Weights of a small transformer language model: attention and MLP in parallel, 1145M tokens.
MLP neurons of a small language model. Each row is named by its layer, matrix (down: output weights) and neuron, and shows model dimensions 192-383. Each number is 128 + 32 x the weight over its row's rms, rounded and kept within 0 to 255. Numbers have three digits each. A neuron's up and down rows have the sign that makes its largest values positive.
A block is one neuron, or neurons of one layer that tend to fire together. After each block is what it responds to, as a language model described it from the Wikipedia text at the highest values.

L7.down574:100089109150119091152090175120145138100152181150095136107113134112097142067101121090160126159130112102089145139126062158127108148141134164116135092117147110171150164099177086165109100144098136145096166068138173185114077126187194144158125101132072064126085086153132126138149130149133135179157098107099224132108130126126187113131155214153146139115116131095101149118159161127087113142119125114097141124094076158110112132178170156106110173120145128197145076081143146161126116154190151143140167063189124181128122157138135121157105085115102153131142101171086128103113151113118155116
L7.down606:076086152158126175105076147159203182143143161095076125143135167132074120123122160135167119130146099094151111199048150183152175148135125078144105119122200143180155171152128148136092144105090172123170074126126157168078130131113159139148107143105080081213137140077114101113124144174125092095124126114114090156133096156126149180114114129110150100089054143119143131138174147116080100071129065139074146199072099135128139098086200130126145069122105193145117107121140159126105063155135140104099097173136081141117191103154148144178131114173091120118164146185127125139061145179147130136
L7.down659:103155084122113127128129102108103175138124164159078106078102123131066121099158144100111140144135173104105108114125097101160123147081137105110086067056138136111155125221160106133167102081177114090057179115095119162104114133140170165084113160157156105104107105103076116180091181128148115134118079128140177128130094101146179118139140112095136107125064092157149123110145083096093107177128129144136133196149159116171147154103098155079113113084097151147131133097187062165133118130098141123132161143146184158065084119145101075181127154198163151114127155139160184161130097125124123126
L7.down666:088173172134094153085135181158139122152072123149162141203106139116139143106207114126128148132066197142089151182070141127136167096127143147129112100138107135115130147092134111104134124076174137068157196066118096124147086125200149125190171163133084168082159092025143139150125112174092135139134108081153140117121127085111130139139107131083083130133129139092141155132189129147150151082118150105102113112094147123159157071132156113146095214141119123073119099137153103113070097096110120131082092114099137049047168131092110146100131163202056109146106168091151084147110046116121129147
L7.down900:071132108118148133080105090085135093150174134133162158129076043184141103095110141132155151136098074130139112194181125129153173120135113120190153089113145175127092094124118140128121133146130154105088103095133154150102142154126160187156131154154158128180152093128130136146117120094086162122150146149121130139123125088137125135087166139132105148118078143112094168075100146077089122126129139135106124113114085119114102069104134128108185134128144165126078079121105127152124107141130143112072150151111178079126158150154110113144145110101064130126140087153137083115135121095091143139
L7.down1247:045179067120148142112168189166144127132085147135153158093120060116123100078179181096123152168093150150095142176086161153141081158117150122165171163140145097119109137088184092176128120106140160128136144039112129111081082159153159136117087094126146128150094122135159115221154112155124140152138145049124144157088159122162140093106173187156113148139115154140148166132157167154125100109103164113059151149106087109170117144122178140132049151095121112167207078098158153152133168118131109186130136069129098169062116085176130136151129151126106153120143097128103112103114147184144139095
L7.down1248:092118163132137125097133142108092141170150120087138093190126107157160155088132155161072158085174135206142149083114116112127152199095124095207109238151153094087161191164130150162095104137170126120096135112135142143109152151098149153105115166127162110168188149173144164092095134094091083138152189115119152120217100117143121131179092137127173081159090098116073128117167125089163129154138116145126176070128076109115144094113124120102124160133095122140167165120208111106173112176120161151124099116110080133150107166100089152137080144120110104132119172201126175128125129077197105134
L7.down1352:158104139059173038122044180093085125115105029205137108117126142132061120107124102067085109114145137150149138176173131135164167094101101130105136155151111137151130102112145136133172128139084099093140198147112179137116130161098156075122149143123135116103095137102080152157119106158143142145123066124138095119105152148174146190140134117186128148108126102119111145205146172137111144111157047116076128151072150093164082092134146092139110161076090110189199117186145128159104131161136086099124170140096138096127151128136119104195126185178092128133062135118128099103118115143104131125
Responds to: Action-noun suffixes. Suffix pieces that finish nouns naming an activity or process, mostly -ing, also -ation and -ment, as in machine learning, editing, recruitment, construction.

L7.down2:096136148179166091125142174147089067106043111159135184160128115123175098127072136125108164161149132196119126158094152140150182102088123133110115106154116122176082140104156110181136087126202119097082123117133132138094148077128148149122170132123167134161127141206188204154119171163075154105094088124181064143144123106128111153119091188105136120093160071140137092126110088110135136099131085161067145119137115119158113111183155108134183105132169132151147091100157096109248154127111122177092155153141127154137160167125112109094173117150133091053112087156175126075144174132171116166
L7.down25:121093127117110114117175167104161178121088164122157171111134071082118090068117145101151174142185078126103158073164076157065120157086089142098144088161132060122129126120154096176185171136134117165118102139099143200096136119123169095126097090144120140153170134154132137164189154119167102103191163148159138168138130147109121102109161132089125160161111117065169145076084096122155167101065146115139163129128100134094185091152127124103133110134079098137089121138158096114129092107099097068119125152116091104151131140127120123107157182147207111127109103071126159124142140119163124161
L7.down205:131184114141155105168110105155155138100143165141123198119089077116125138091106095101088128136108154115081132102120170153154174105120140100082154145102158076133173094100137127123135140130133145116100149152109162097075097131135110107178140097178136051150137110198121175193160129129085157135099134148113117126135104114139083156200172090115088131189146109112135103101133135119104161079081135133089100078145127166139098141190117132090101141091136143149109163139135109122221171107121078139103188114173104100174165165138101145123112096095110079132055129122091124104127095141031151109
L7.down636:114103090096125132142160130092127109144092072111113161152157126080121127082136137145111165111133118121131086123129123122111109138147153077127112112121087065147145091156079170127114106155125127085134158168138115196126114122093096162152116125120115123157131145161179124117150093163118173133105069139186194099075123102123066100141125136100110169063190107075135152129142075134122153062156125147171129106146163160091069122169139142104154135124076179120106141097143142126118077098133130150149178116101101051154155096121142119231125143117089051129164128108086122097117198151142123163
L7.down768:076087124115169119124125162156132141125221134160151202180132117099128155118120132119113096120166130142080131065125147115148146116088112119116168079095104107105099158118149097155059109154105105158127161143110105120141091198146124108187121119197133152155062154175136149093076133165138156171189084120153186116101127165177120123110102171109172142112146111182155137212171113087172158113102123125113184127139090169119105087185108119030143146144165068113056137074154137135187107080065131090104127123072137107157160106149119180176088164075198112156125186156157110117149064075185148076
L7.down799:097126163097107089072064117120079165153167080119163128120130062145155168147105161137135152133098110147129129163138089075109089163139143118155130131131142158143131099076094102065141051178100128134157153126137114148126115160160185126110086134147141140101097128080148111151123159071144160115094103127083037149153101112131113165233140144154085157103069135102083155112070149125122150107133060099103162100122097143158130130113104106162148091102138123085116181135108176135135128139154118113144127161077129090130142119153154124077115104147122171061080154114096081090051132134090130132
L7.down1388:118090145137145126142136183160158154102110188095090140124129148141138157103136138136102157154129102118124104099138119141162163170162137155168126093157089099161119173197096195152150104116133176097104091080143106158114123079127148102150042108103124177083165124170133119178162121066135133166153122172161159130194156166130126136157098117072137086164154104062119124129072120109133141170087148116134067095164080128176114127142131142103108106100170172156083127142086065082230090084181118111096096182068121107149130187192137177176143087085153100133143120140132129154166164178110186151
L7.down1531:154103106111095146191098140156061132113056134057112238193138017180134167098116171092149173095145119180080133125083123178151125118117100109069104154142130071138147150116168077138126113126080146146149129117123108130124109131151076126139139121219124087191188132215174126162132169139078092111134055165159105088150117163126118073083113124053127127111115061075132105108097120149131159134111078164142199107095084153111142093157191135131123139116178086122103101127110122100193098107143122185157116132102065136199127168139150146149137089121168116137071119103170107121175155103158147109
Responds to: Place-name final pieces. Last word-piece that completes a multi-token place or proper name, often before punctuation, e.g. Adri-atic, Qat-ar, U.S, Hebe-i; sometimes common words like week, hour.

L8.down408:106136114167157165120133130123166164132174187099129111131073094131143156153136210126072124116146130106128160190170104182146072116174116104137171111124140168132067129119127150130138151073134066119152153127159137124176148152147149129153129216103134152130157100100125118140176124115148130155108126125132184163120132093140117097062126120125167094154120141112148145117112184094121157111072154160214138077124145100175125121118176154171105104070088198137149041146089131147126119160097105117128135088162158132086113129104086120187126145152097121084117135088078153163153102124132092090
L8.down907:145167155170128083150123113129186151097135138155148107172167075104141109144113138115098117119184140143085108081130120160108187125115125136086045127090088121115185140088161095201145106100096135176079083157152111148133166159111148146160150124143114139118170113171145122109178210116123112138135119078112112104164158156131119188143142109127140078121172186121135046154203152081117162090093162110078145124091113168113124119115147163126105131078165119135172106155121185137090076064159140110123140085128157164080139194145108151163116138162112136149163150137097097112116132179109146153
L8.down1125:151138095092154156060170140111121151126148119185096162100108142067102074043135113108130139143125127156059112168097105130117151153054071147114150188137143135101065124170133157139153143155128096112121116070150172117121137123114141100136152085117150195172116108108166091137148161064075202113164116140083129091097137104144156116109125177113094094144128183100136161146131141130056141146116105079102105176141141209127149119147141133148104148112080166122121110141117129157137091149127092111117182078167109125092164132131098128190116136100140157170103162141099112140100109096105141154
L8.down1134:104137076181132122105152134176132114154102139166110151130130157102077136147156091095121159111117112122112124154058157126097123119093164169092158114137062158115136151126181085158118101169109146127132144099160152164093130096169131121102132116100153126100084124131106147125182166192143151102151091065113174172093183087112106111079194138121144070106114162106134099129148097173139096105141104136141167103178189146148159094119091151138121140142102167163193143080194120178158136163123112156103143117148137102103151154137162180118163121088142126159139124138073127123117137116103122142
Responds to: Action noun suffixes. Final pieces completing nouns that name a process or action, often before "of": -ation, -ing, -ment (preservation, cutting, recruitment), plus production, promotion.

L9.down295:103107143136143118155145121180141151101185081102153077107166141166145134106082134168159154120078135138126148126144115151174144123120147166129074165090112123144127140147131119132125155104161147079143181131159143122163136192134190124140140163137152095175148191165113072174198155141068120105112112127130125145123118094123114096134138071135104104116160139132154172136113130180097086124123148071100069102128121172076120136149176137178199072116112135191144115093164079102135133095158110099156081191187165155167143150146154120079175111183094091118128123116136161091169182135163165140
L9.down623:162142091121114064172112084119079088092158112135117121159110130190164160149158088103099178164136169115157135141097153067106082116105115140088090166111069095157168149105090119138141103092161097048131172144128072164162166134103145160089139113193094123155118190128124108138121144137118134116148130140096133131159155096089119202077121124109141087146193120131133151100161087175142160097115099109155116098113150153100040197098152135078181112129116085116105162112168147097037096126119146151095139151145167121133173114098166092101159144169106115142121188187103054129151160135091151171
Responds to: Geographic location phrases. Tokens inside place or region phrases after prepositions like in, on, from, the, often word-completing pieces: Adri-atic, Mediterran-ean, heart, Ocean, area.

L8.down43:072153110081155153191178148112165167117116150100139154154109136107182121114126122082118124141161132171118111081089160171126218177121128064143139099143034101117134164117148134153139135144151115113131061139155140163090108110108149136100105080132094143158116163171168142131137124098100113112117068107158143116126090133142062144140159129093119157081167078111135088161049129119140131102168140135103157104153109140168115075127153106142115168107130197129053163106104121136193075084118155168092100118116140108130158204170096151227121086132159096114093167127082115125157156140178116121
L8.down402:032178094128094153159168149086203201110170131153183116130130069093141106110113118110119148160180234155114169114087076115093129151140160106101076133125166115109123147134184107162111163145154120093115140166079141212143127115110046133136190156137146102176234121126100098139105086140093101149122157127118179102133138146144128066121153152104166156127145090122159162161093143060215152111134090095151129118152119112096179157164133099100115096115179183120127063127152149130128126123135164112106056090085116177153089154216097192160180136166116140087127127137128169162141154111180120124
L8.down512:085084150118166159135122183115183103121130091148144155109100114184125112088149181124114144162197120153134183131098161122175120152167152151094158123147169111113105119138117162168128114156132155096137114184143188108187137138145084132082109168165081067207115130163147143109142118105144088100216095093092146170106146154128130085054104125109090116082086158138173186127137169178093152095073110098101094090106106132192183095120123134136072116158194180153128083117117161135138077166091134138172110074142138113132065145092032146136218090113134100080098165147136082102180104138159110110
L8.down842:059161121174156135130136128180153126114063059091106212114145096122172119100057077142094152142131161123144158136117119167091200137133103172211086134120183128117112105124107084207127127200172069173094091164132135146090141084079072169136109124140128105116081158132145148067090128159135107127191127138118113063142117099137126116168134171123145094055080127088103163077124140118186125156089126155139162104102100180099150161182164132090186124105157116156144083183128098127109082096140165137137037117110110084156103149158147144127136140088097113127160119133171114102115118110163115106
Responds to: Place-name endings. Final token of country, state, and city names, often the closing word piece, such as Niger-ia, Croat-ia, New Zealand, Pakistan.

L9.down1187:125188158153115101150129121128171068189145142088064147106145095131124102116150114125113110133081152095140140195147135163131133184159117131099128251114188086083136124087115151145091166139124099073141140089146078169116148064079180122125122100089099138116136145102116144146100134140091105098105148086146147097156121144094103110125108128130090067154153083072087225103107145158082130103139141123174159132120105092108156117122103083153121160069112160111145153115152117126082087154155095119146148126074107071162119073126122107177142132165156147185106115144108141067162140150055135062
L9.down1219:143157139114112167079155165132133105156099134161087108145120127064112130115176111133148119142054109137147185166131077179129146137123127154085109102153146113133115106101102082079148081166176152218135137069131081156125126105127090077111149138073070153093066136088085125165157168133170155134154131090091146162171158174139187154114114070138125132115142114168089149181116178098158102167128141106086128134134143116163005148104147070126102158115148147125151172165133130078110163126114132101131137120162086141142109125135133086164158175123099147173132125212104087130096088118066118097
Responds to: Mass nouns as modifiers. Fires on uncountable or activity nouns, often gerunds, used generically or as the head of a compound, e.g. water (conservation), land use, housing, coding.